Weights of a small GPT-style language model, trained from scratch on English Wikipedia.
Size: 14 layers, 5 heads of 32, vocabulary 1024.
MLP neurons of a small language model. Each row is named by its layer, matrix (up: input weights; down: output weights) and neuron, and shows model dimensions 0-159. Each number is 128 + 32 x the weight over its row's rms, rounded and kept within 0 to 255. Numbers have three digits each.
Before each neuron's rows, "fires in" lists the words (lower case) most often at its 100 highest values on Wikipedia text that the model never trained on; "fires on" lists the tokens most often at its 100 highest values on Wikipedia text that the model never trained on. A number after a token or word is its count.

fires in: "as" 19, "use" 11, "include" 10, "this" 6, "see" 5
fires on: "e" 43, " as" 21, "is" 6, "es" 5, " with" 5
L10.up476:131121113145105159156109108155037133146115084145111169095105052141132117112134113150116162141106104154135131126109137101116151087127140164087093090071105131147109089146222091182134109144146141100081103171201100078109190164082117107109108161146142194186160120141139114108127172182137180162127150123172142170177109138083046130187134119089157125096165151112087081134109116125108156124137148080183123147141136105131149119051079143115146123095111125145054140143081092171120159140148125
L10.down476:140106100139124154145120174168138185142148072077159122130156187110113147140077117074095107122184098141090151136192132115162125108119138102175153140149153110125139106104152063099071115072105145153093142050131164117108159145133129076106040098133130154160115166096136114115118136111062084102141153117185153101150170114169139128073110160140130099121098122090094161124169184127128089093150192114135172135142075130165094146159127123111145133090117251122135177135146130168124123099166077

fires in: "the" 94, "them" 4
fires on: " the" 100
L6.up4:112114152193146149124181038142195160127147111124104116127149160147085095145096062156101110162171081149102111139138124169132139113149134196134100113150115072142139101176150072127122105130143118123106069090098131115089102149142158172123100182160129075118123153155124128125108173124128174106163107177181220091098121159176085087106143086127165117144141159066097129151060142142099098124153147121104166162085100124154127085150139150183088063157199153104120097093124156121149117183133129
L6.down4:172162188086096111099163180122124174129127133150126141151150143074158130107078136095133117133151149159149135142159100180131148107117154076136199110139177119101129182145111109113171147169090107171104086093065176085110138104169099188137074142104139124105176188113041118143122135121154093139090114175115141131155147146077188156096121154142154174078120115135154118115096155103170084097106127097072111116081148127096112121151181122127091143113181104090102128128175122138137085176143023

fires in: "can" 18, "would" 15, "decision" 7, "government" 6, "it" 5, "sequel" 4
fires on: " can" 18, " would" 15, " dec" 13, "qu" 7, " g" 7, " acc" 6
L11.up604:077152102121116183110166102105174119142096085166103070160120087147122184121133112113136073129109083090168097095145202092081172150177136064165150148111121103149148124148122104137116192116116150126128062097168178064130123136148085099110101126090125157078136088102130122126102114208153201139191147128168081126135147117142123128172163145134099085068165164085103109116088086098138133141155161169088073095107154122123165098074135126136125110126126156117153112117195111189144141184129119
L11.down604:129088093118148154134150127128083114132117145129119123080153177138077170173134143104111179131116121146081090150110079105125146122120151140165140119130143084067135171078135121130161123157071145150182170192120072115204126134076123164138123111108128036096157146176126156146089143136207076147146124181168154126087108154073103095203193104109121158147067106167146134163138122170128124095154139114175133126114143094053120138102124098107122086146134116125090133140045087153127162149083162

fires in: "are" 41, "but" 25, "is" 15, "area" 6
fires on: " are" 50, " but" 27, " is" 17
L9.up269:119110095098104103130169109079132101122109107123145172153110108100109148192149102152123125192105087129148123154166136105113086163098153171114109085076101140141122099126104157139144207109084098101072110118160088078143108149068113088104100142117143158185187161102108079157165113133106154173142110115218125142115198134184157134170117103048070132128179149133126151149164167126119110133146094107138148091134153110160150145115102086163064090090123182138089133068156210124168143153112136
L9.down269:131160129088126135157177132142117143160152106102124143178088162084097119177167114173131141097136140110141079103139149149071166149083142100140141163138078157075045090119133109144081129118117207123131173199190164175184090089149111123127145121155089104145123072133144141113079088162181117122125122116153172186147141138158137115096132128088125112125104147067106073149129114123136152159091209130183139063087143153116083104140140106079070154135093149123145115162174099104151089119185083

fires in: "can" 32, "would" 21, "computer" 6
fires on: " can" 34, " would" 21, " o" 19, " comp" 16, " ad" 7
L3.up230:048106082131120160114174190132155125202059088179114069081145133129127151099150121159081117153097147141107128103096149140158155078157122149079093135103092123133105145146111143104119161108087124168141092180170094118142103124102157144091131132138134167174103156106066114170144099196116171115132117108173078154093159098159110175195193127067066178072172156118149145093150113136123114130065118139107143072169141113103130130101120118142090129099111191118084165090174149112102152126135126
L3.down230:123166047173154198108068151105176130078095125168124115109125114136209148112103093148124105127168122097129102114052172121159113105121147137172111133099074119157081160111115137081158142182094111127145101155155184156120189124129119124109095140099156154163139114165140186138149143154167094097039107109133134111136098118116115126170157148107058111084155154056129117113132143121109121123167121146109146079113176124078180154108142190178108137177082192114145108097172164105105108078128138

fires in: "his" 28, "him" 24, "1" 10, "the" 6, "her" 4, "2" 4
fires on: " his" 28, " him" 26, "1" 10, " h" 7, " the" 6
L9.up537:127152076142139153083140124157153120146113091125125088145112135104134126101180108215159124118116081165090112122136104132135182065141164133109152121075107155183108131196170118147088146113133097069144076105131161082112211173110132149101101188147134206124103159112081136113156194106166175136103122147147135150122094132156102149124142129165118128153104132120112157164176150135106131136098109110094226099118103140109131046114160169146089088115087205084121110123117126075080143162084141
L9.down537:101136123066171065180124149110110153118179117131117187059115075152142106160076119067120091147171112098104080165136154131117156120079069085127147132108141119133118143109069096121170141160136123174142164159125158150147139089140105125136093153170155104095200129084188144131145113172129120124149133127123154154146216093148189094143117120118122128148144151074184117091087085083175176149109115144108090113088161067103149160121089148084110152128170140166174088119138146127118177077108060

fires in: "the" 94, "them" 4
fires on: " the" 99
L4.up94:113148113162162138151149118129144136132175121133135095139157119087051110124126101195122171170184154183183095188152147138070135116111154123133088134067102092170163134203142115141058148095133105094173104058059116107160071136156159199142129107129108158135104103127089139130169136114158140107129118170120146151054145185138178092189118126153154132134149168116118158130104135123070061124141125093108076050113152154127082141149123175105142118152127142097104089154110137122133063158105133
L4.down94:202130163104116162142171158115084157111132122161077077120137162122098108109144066154083097131154077167114122162119077166154149117126114149134119133113115110103107117173102082109114095085124097144111111092124199132156157108173141151123094104130100109085200148128133132151112124149156145156065147189141185185083144115180112128144094123141090199126143082112134099090131207067140094156196146131106134116159226118171150144106130119168087072148049104143120109108134104120121109129146076

fires in: "can" 24, "however" 13, "would" 10, "will" 7, "white" 5
fires on: " can" 24, "ill" 13, "ever" 13, " would" 10, "h" 10, "ould" 4
L10.up481:092175068103119120113113068104134098097165145120151103145171121130043157077180137139151150125112130142131092073086192146127100121145142141075154150121096140137147108092076094095096154122057146127110063144133123122142124081057153056132140133139145105148152114116152127121159123129192157086134196197158132128178121175153106107163169139159115141176109113103173175132126171131064076144060117145191148131077097086147174100112139114153141134187155133118130175120198114134127144120122129
L10.down481:088150157132140147140148220145084150166107129126109159128158124109142078136069101092104142177134147100077160094158106099150162137128111103104176116102151176114142152092168142180157120178082131130156199157146103150142172170132105140132129085114114138097132064104142092108121091138130139104150141023124094130067097109211078152155123134134068117071139144121119132076127106125145175059102123162158165141123147150116079164126183176146079100124101151163130081120131136103141102113110212

fires in: "was" 25, "is" 16, "were" 15, "had" 5, "are" 4
fires on: " was" 25, " is" 16, " were" 15, " had" 5, "ou" 4, " are" 4
L9.up490:101111104113103150054119183183159116163119110130133133105114107109110176131097092101109130102173112169105123155107143111104124146125151173105176090165169128113112065144184058111120168117105136109117105164132152079070168124115147095122111177041090160200120173099124129192127175187169123110138099123209087147099179116176111120129115135089116128137130137165160148112156188127113089127092118153134178139124135131150161139185129140169098119141095121109068154049106109086199163123131100
L9.down490:131213182131130150150136122070122154134106104160121165175065150068123096085107106156081111133144125054156133092142096160162117120174127123165140174134213153084135120114125163179157128171143167112150112155086140175188131148138144155163099132132128139136079069090102089129099126157152163136134182121083162128136109093119118129061065104171080094100165122078086140134108113172185156131127111179123080148177116078125109132124138124131083142143063120164080082157137155153097094098098149

fires in: "the" 55, "company" 6
fires on: " the" 56, "l" 10, "any" 6, "th" 4, "on" 4
L7.up220:125129152133097106162139128107134162129153144127065120112193151133154109126118085132108086108121045171156097138137158083108157150162098126088087120135158082178072071164192105168138144127154122153092082068149159121139148145109153122138111163152118136145124100116127118109118130189167090166149114154197116140095163198192059143079148112131127073194130164147116111126101126121148148104124161117131225085118103064139100162136172076131070104110116137149163118087112144122209154151104100
L7.down220:210118131157091147184174155208150117091104098152122110157136166124157062155105133143101190114190132170093172129089113141095129142094149130126153162176114105156053143110123147106117154132121130109124101076119152101085122147126154175118122092097181156109104088165134135124127109126144103114113161090136187144129140105098191104109095175098120072125103164084134133031107122136151095097127081107121138089100123155189109139203145124105093177152164140061142139199108116164128118097121075

fires in: "such" 15, "became" 12, "until" 10, "a" 8, "because" 7, "also" 6
fires on: "uch" 15, "ame" 12, "a" 11, "t" 10, "it" 9, " a" 8
L7.up358:106067118166154146144103104191153129142117081142075119132137119163128116091157103200145177161133130133151121116145153156116152144195151157076123082111152114136085118179207138112105121136174090143131096123118090033131178168116189150128122219112096202143138108085130133075142144131092217095096153124158138132189062154162148100113143122168097082149133115102098115114099120102079113139139121096139197109100100126140128117104159141105127125159142171137135145127138051127084160139100145
L7.down358:100167094054143107143111199192096094137121078167097154146130106067163109112073169108126098109171126150162109130135175112102150089107170153128136118115129109153119144158097149105137202124116090131144129135171170123161124086062089124064104138142125107104101103091108101115137171113191062114148222106099128160183145145162132112185145135125180141161160164132112154106106068111110136135088124107132120122110105035132136122165148211096107117146169179114102141098087117113162145164133095

fires in: "family" 18, "wife" 8, "anti" 8, "total" 7, "water" 7, "householder" 4
fires on: "t" 23, "amily" 18, "ater" 11, "ife" 9, "ouse" 5
L7.up491:121127216125165118205106126155083101092042116157175068127125129155087162115119139200144115158127073080109113065139108126113162104099122109149113134108205096082179131101119132124157168125103158092119171067096137135085163148091204143092158083136169112106132140092149116060133173126077130110175113152095165133081108144127123103150089099141134116100140097121150103102096123200119151136154114147136163109109124155124115112066138192151122069182141113115102160167145118133179138156141122
L7.down491:169138121101180145120154142085130061124105153151093134130131152122120072179168134070139159134102070159109191142112104097119097122124130134141146110157110124175117191176140152140146124106122061105142126140125115110093118111180088105137212097099128143080169174187086136123127124130140144150155134167163103121161113109142150176101104152141110134152092082131131122181162153137230142142108103075176106117083160124157153190072087099128131139099123176134080080101083106110092136033080087

fires in: "a" 25, "so" 13, "because" 10, "staff" 6, "soon" 4
fires on: "a" 31, "o" 25, " a" 24, "h" 13
L6.up434:013136103135140144122137092156122127179104104161037159101185125157167131089116167190178123128100128152095137134101135111136154064147127179067115100070116104179117152161153117117140121125143124157168165153138132068102207142087179116122126160090087149148060142117117114091091133130118181081102101138170152152154054154180105132143145093138073133129146165102100149123129136125110127142097128106157204084161103131182150116123154132149131090104116194141113166115128094136080145126092130
L6.down434:071138087090143139160127112140091133122151099197109097126181168108189098162131129172109092090176103121096142111140154049139161111093167136142112118096057167085144093127169162132092155102142106150148122104112144122149146096089080117103099128195142130131104163144107137078115086201146116130134167136095208117166081112174153111156173104126161149100160116100162124172115101096049184123082145168161111115122057136161113121135109116103136163148146221094146129103167116124112084152094150

fires in: "are" 21, "can" 9, "is" 8, "climate" 5, "because" 4, "was" 4
fires on: " are" 23, " cl" 11, " can" 9, " is" 8, " co" 7, " gr" 6
L4.up65:140112167091091117122110126140169134160124072179151142055149128158152178130162107144137068156163135155204164101136085108072110147094128135132064134063143107164121131124125151123131167127079148151077058131182077124153114106102167140113135129115101190152128152106099131163125102164114090113165057124152037135093171134157128175158138142062155147095204155135124123132150121167103099110127137115159188084167173103139135136128104096065117176100113179125108139084183150114155094144131113
L4.down65:156162054097126129099089172132152145133148129131132165095104112164083168099154122125165166164124119180060093072142113120107131145044114132117118150116104093136104082154128102127126134163101113170160100148138113139158135106153105123105081148166083168186076100089125165081092150111111102118124073055126161143132117145092149162148108159176143115057171185097136067087165177120176099099097144096135132134104167170148204109137155099140138131133142109180200121148167160139161073114188148

fires in: "the" 28, "from" 18, "other" 13, "children" 4
fires on: " the" 30, " from" 18, " other" 17, "ear" 9, "ist" 4, "ild" 4
L7.up18:088098051121128119133167162172126147134134102166154059142207144062099081070145103155064172123151100109141118171108128150116155075127148139115096152172181110119157145139195118103104153163142149107093117123153074109183206118132117111109125138127090149094111093141109178108112210107187158081193118105132112162078087148134088137156170154097142146152115142125106124104100087159110178094079125155086133123151115151203087173177114153115097111134122160128124124127130079187120139136119131
L7.down18:124092205120142126159152148115149137163132142138138151136143137155197126123079156118148132115123178152150141117186127132144086167111108097146175130112140120174136137134126100117110157128115076122097144128066171103160120087131125128155196165084121148086176169112092143129125099126122128134042090178114133088161153123088126098130126129115099188125132058094118111148126145126134095145124183111111120126091134091128195108114154138126160124126151117154131120107140133127106156135087000

fires in: "the" 51, "company" 7, "producer" 4
fires on: "The" 47, "duc" 12, "ri" 10, "any" 7, "M" 6, " The" 5
L9.up257:151130137150164155126189152146140133166118113121180129122141153137126090128120105138153088162141176151114093145091099205171119113148179139168075115168182164163093133126066162190142129108094099163112093076104121089091173163115135130084126112054116133189100133096124133087118160094113105159141119109169166144178117118121096100117147086082108104133174130149089046149091118127066146173207125135099156111142172087101090170121114174147058118067142161112088110118159133143057150125123152
L9.down257:166129115150112145180070156095200133094104185130091131151096135113098088124120196163142129139126077100171118150149148089103146138134102115108164131122121100121100102169157096073104101092144148102138093167104106139122076094160132102145088142206118153114138124167159154148114111110113141097157199129074141116085103099128183099148090195154155128088091155081141140102166131150224075116116127167142159142110082135126219136132097069142063150179137130108128103134172151091125120074150178